MLP neurons of a small language model. Each row is named by its layer, matrix (up: input weights) and neuron, and shows model dimensions 16-143. Each number is 500 + 40 x the weight over its row's rms, rounded and kept within 0 to 999. Numbers have three digits each.
A block is one neuron, or neurons of one layer that tend to fire together. After each block is what it responds to, as a language model described it from the Wikipedia text at the highest values.

L4.up115:538542488479501564426525529502513476508488457497503459533573481420516523467477449505559480549510410557472466492514516462429497495477496537543480496419471480502488472538457550518452481463442527480532535512503530452491464459421518454489487397485507526529480496443522473497490492521577505562536543510442500568528514491519475469495488447438497521478490523477548453472578570463573476558495
L4.up697:542534496531552537435545512471480461509494557571437437554430468529551462510451499465496483521522477508498524481453548547428494457459435491480446582504495525517478493524516516468471465530479495560480493437579498509470555557529416439507522449503514510483416466502489485525471537543515520530586455555534503508464516472502472562493491523454425449472483476473498467468499494534584501472545
L4.up1040:486540569556486512473478454539450452542495506495516521537522486539511443510503486475529430427518506600475520519422534525558420433496487540567577513507513487542452503592521479469524406518487421491424514469495447469493563524420439460530491387504553504573506452494546458455549508521533535544445523457519540464542463562494475523425474548496485511522563356538491453499510556513529416459486
L4.up1084:475501508482605476517497469538459510579529549467437527537507454437526476483512456499477495537506477533542514506444595584439476496554483510478495490565476557492555468435527513472493509520433542492478469517498540484480495494440493446488428491473461458569526446420554519432540518515502524553517460519537444528474477461544464555481484428477459522510463518468517461560483513431535537517463
L4.up1173:502496495518534399517540479401534525468554510539470547506485479546537462490496434460432480513474501555571439486512456532469424441459519490506513494522562517483541534537471492516482476555404546496514514493477502474461498486539467487501518494468536468515530496519492475482462473512510463518536540537508446485524550418572502432462544408489472493438488508487494448501414544463509505487486
L4.up1507:455514512472585518521489458489531481486504531498499534542513460533560479469513515502515568462522562526575448460466492503520461479500456553486520533496446468477506489567471445486594546500483512427479466536501522475483507568450438546484456533520496502488543485535508517536512462456445542475503472541522432535505478518521530503492496512576519413501510472445558408547538481578486563499463
L4.up1719:488442441475407560516521508533542535486509488513415477434444490525504512517520477442473487426621501512508486531526514493494457535506501575495514528465495508554546511527458501502484479451518550537560553463469481469506547524552464485471541465534480550549507452494527466501523439496417537448468506457421538518482508492502474552444538530456572495472460500482484491492520539550528542452491
L4.up1863:587458467455507475582499570466570573480495562478494534517503551459461475508418511469472515515580488493445423492510495480475417450574446475463501546436480495417503522502459513505522469473473462453505515531448488452558425521536447444409482512470504531465447511538471413529454489531486565494500443525515536439491461459601507540514491503469510501574605561487561482486483467471449500541530
Responds to: Prepositions and conjunctions that attach a following phrase or clause to a finished statement, often after a comma, e.g. despite, with, like, to.

L4.up239:474462488566437520495535574470457510544433524506511483500497532603543565432532464498474498426503540483524442510548512467542505476482509496480499468574487491456416457532483506536516449501446413535503525443505551495471565562492507538454525507508476526436485489531504538490508507519495579436513530514474481478543462498504472524556414510552482539531408509454502543474539517463530480542496
L4.up581:443424537532530567556534445473504469551560458488497425492469487530507516565590518520461520454475504449446520526574498489476493557546577515459502450542530548449435507506566483400538468487514557487461528444549502416466482513579504500498463539539476550532538521484524527507460482486436507571471412472458561541409495490453520549533516563485490534465513506531498540492487506504533463484411
L4.up902:489489540462467458526470488538511523558453481577455510521435557491476559429502557489472528557480501547527487486374537456540509543518470520482553433502528514535489514494495499497544481573464481467518489477479473526552483527518429485557415431531483514460476482467541518446508490503404562482485543450409480506521504524573526424479449501495441498471485487535483597442457536502472494468569
L4.up1155:528546506480524465552465465543547497541462513537545454582497488548479485472582509494481451539515472490475529590513526536435440518513474515475484484493612514503440537571462525444451487513518545421513539488473523579513515540484508456487540482532475518410485531507550492433481480529506480519504449556478546490519554500513559499495472489549541531496514479463499459466471536504431577510515
L4.up1186:465573541534466495537497479522527459480451508529511478479488450532540540459534501558514506501478477468501430528512493491536475509451598505452573506551534499525559535535498493503411500504541432447501522531499487537526471460602493452517518522582484513507515471374501423498565492511495548443482535501513496477499536508452501488531496573545453487523542460474491464513504538467418438591577
L4.up1365:534501458566547442514492488467514486481510510455542543536528449471497494493500465487456502509470500517474450457514508443555592546506586562547467467531479527452520503503531504501426537445540483507524521465625489502554502545502438546552401560516406518506493391522501480450510546471502448543478473472476545440426464593591478467434538516545422522469456508502505497489504528526449467517418
L4.up1506:489454445468547543572512507465467506539514542538491548439563503500421547496477544530566480575444493533442526496451557487518580610515528492444439569530505528449536542487486457537476506503481469485518448469522531484481459443537445535498544460478579478492482559466494531506513480482481458517454459472551487516517435478523465469528514529533463486531541454491512485415445579534453513507574
L4.up1764:555510449498475510508468480483537523529480555494504518570548481487529499462475529505590532613525509519470500440501542560498444497524496456482539487499488560513464461459522489503517529441530528546517488463563502487550480484478504429379497555521481515432548546526523488519471500465538430468510504498490468401541525529496544600514567563408512474474540525474494495504468552512486605507615
Responds to: Tokens right after a numeral or number word, such as decimal points, hyphens in 20-yard or three-time, and table pipes or line breaks.

L3.up1:500468466426496453510491536462469510480476577528436522538485533489468522500542455422475544493547605510465490545479448522421510488527508489467488553465451546527515465600444474437450464469444495510480558487530568495445489471472457460498558464529507490516559449490470485485473554450537526414497463565451484510531516472498550513502514562530543531497515510512491519429565457529459416541468
L3.up125:556474442443475552456479506482480563527536574501483507483514477482557545513485498415464534488468479493498486481443441528530394511508544466399482501472517535490527464503567471543418485433436516528481504481504487494576574448475497477434436513475495520492508573480497499496470471496526487562549494563528545452422480607468562595534453426482528447481495525506482484532547524542482457516478
L3.up171:515501475466514552513548552390537449545485529483496466504516517485517522525507458570513517550451480541490520523441536538425547442482494498498497450531589543466534520522556527522467473506502493487494496453473533484484411498457453488499518475472479534541474489430544469538487506566585435475532461550528509557446450494466554472484432498464484463439494444492519427497482560491517452455551
L3.up262:469433515497505567517523570444498508523569472482450462472551461517569502513444400480521499498491478567547543535430509484489498531554455470454547562482502573549549471471535479430483501462489469499550546523510471507473493511473485524495485488462517362574513423457481450462531450485516546550557511521509495465470487460534482535476474505505550523540471552483487466509524483506412502505503
L3.up534:428445449496543509455519500520483521513511545452459457553488447492539506519522461515586524470476466502462505504493494478517525512522536555515471494523490417492498467445579598531486407602493489494508571500503518501449395502558412480517495529494436505557462521552470423472501613542518510565505545474535514474597474549513415491502478493520489513472517430469524567512541468401448485464495
L3.up571:482566541460487547499519520505520539587526470475535526401503580414460480561485458467533460524469492512480536496434552505515520543502474443505526446502488395444464531498459512483535483521502498499544588473561461446539499489495486464451495571485495475519478420460490438541494470478532545490489501494511485475492389476508532451540424500558525485581443532447466456524555487517520482503518
L3.up1459:485431473468548521501500552430535532530475417517503516409491479541519531572492501483498530483495474522471506499453511503536462509529504513448523523489572522491503475460476547577554496513522512535441617514527563499485536504461477589471580516461419523550557462446536491427444467476451523479523547543436520525448579494484528516564471548486510498589551506502531451453509531464485524505479
L3.up1542:480554476457524527499471494528503508552566484518449502506498515467543460488527498491506439601466463514545518499520483546525472503535638588473484483546519514549493506544565525446498496542502500470518524480565509487505462475508500482480477533434458482542460481485504537454525494521481595513573505559496446563498520509522447525452439546447465467477467541503527493520538455563541471513515
Responds to: Connective words after a clause, mostly ", with" adding a detail or result (the game ended 0–0, with…), also failing to, in addition to.

L2.up312:450530475530511526556532491502535460575430500456512536504503501485465579488558492487469501448575461495552478397541483480541461499528489472521521536530573482494467499465469452492477553457503435497505487436494481505487507432531460596506478514527432535503489445427531553567559487502529495489526480496516478446505425530553433505580462507522496487509462456501481454462517479547527553487544
Responds to: Punctuation and signs inside or next to numbers in tables, infoboxes and census or stats text, such as the decimal point in "85.36", "Density:", "+21".

L3.up116:500454464448520446552515493526471486558531495519561494491525529498498549480551571517506434481564441426407452514541547477507470521483542464425527487451458480500536503462478522569550540424525526557492543486468466490543516523486475483434485454519466528478512500453460477535512520547499494535473551516420450483524437446476464542508544461481470507523387538531471443476388547544449435559474
L3.up148:544419501537517503521498524471486483454500580529509474473500456504433537480538558486510494470507556534460543460534523469442468513473494470574516464453556542441504503417439454454546463525475499470512521546480459521437435478485496598507530449524441578452527502508565527505552543547480522543505470524559577549506461525564593516505537415503519514500464538471499476480495528523498515478511
L3.up185:517513496441524504511570460500512468557457577461503489522551514527462476517533467509488440507510482517486600474520572444498519519491453495412493547563464467533470421519506508502476456444446522498520494482416530455493518529524518509487484567615494469451455502450478462536496462494475455525488484463540427454501481545542484589466501542463502434499447574492581601508516543485521538570453
L3.up223:511470478502500468543543474497511480476478506496542542487477495517474498537497497446492508486526445509623471547551500534438511538493476424545516520464504469473531531598436518509489545507555494418483524455448453560477450470585415542546540452543477504461485457550472526522553441538451423516454471481558480489499463447541467468455510538547517560524495553512445557567485547501483501544462
L3.up450:467458480509528538506528444458513433510458513485611498466466499473459536533509479548475511586508463498457537543531535393511552441417443533494550447530527562473546434459532463474464464467519493501453515466524499467503469502549476547554526513444536477592459458513483459531520450503542442510485592518437522441454481473475495496566440544548462499500524587542484444480518553493449528446503
L3.up652:473496553573482452436492465517501493471491533506534484496562524529537495473505548435567553509471515509490489502494583532464443552455466507410490469487460515418637512464571496438510466503538537496393499557497485476430442485505554530548444567467443429531464482516487491511493481521548487489444507480488465465491526498490564547491474539513482446534516489491502504431509530535435516554515
L3.up1331:468499524456479481537568497498515525519429470523546401551473503478539531574482477465470430479538447482457473501492537509462409563552519519565484501531507496529495412457465529513429475498491468488500483474555562533505417428535393493552546538541502541514436515573551511541475478522563540501513529561534513481462475445436549545496464496497489434576504485562521500470526545453510561510568
L3.up1723:470541526514497512503560471582573453444577498498406476529516477542491447439518467526509500411471519492405431479517542487474511484481486548482466558506530536473521471460492493488522513474545608514543520466487462530578508550531523489446512591450466493461470519585501532434546545505408428465448478512499406477503450543506492523548533454497451475497561488460475465474501530513525509436474
Responds to: Punctuation inside numbers and statistics, like decimal points, slashes and parentheses in tables and infoboxes (99.02, 234.6/km², 10 / (0)).

L2.up264:527480577491525544513487537544483508533472468466429496470488505482480452494514437421525529511593497470503496488464519491506409494490480485488510520489544507475517511535570467471555504518509391466545534523428436501476518473502521570470556486488492465502446517422443404565519519501546433471606513481491485467502461506489531469539446519444477476571509539498534451455617474564529528432459
Responds to: Final word of a fronted multiword preposition or connective at a sentence or paragraph start, e.g. According to, Because of, Prior to, In addition to, As per.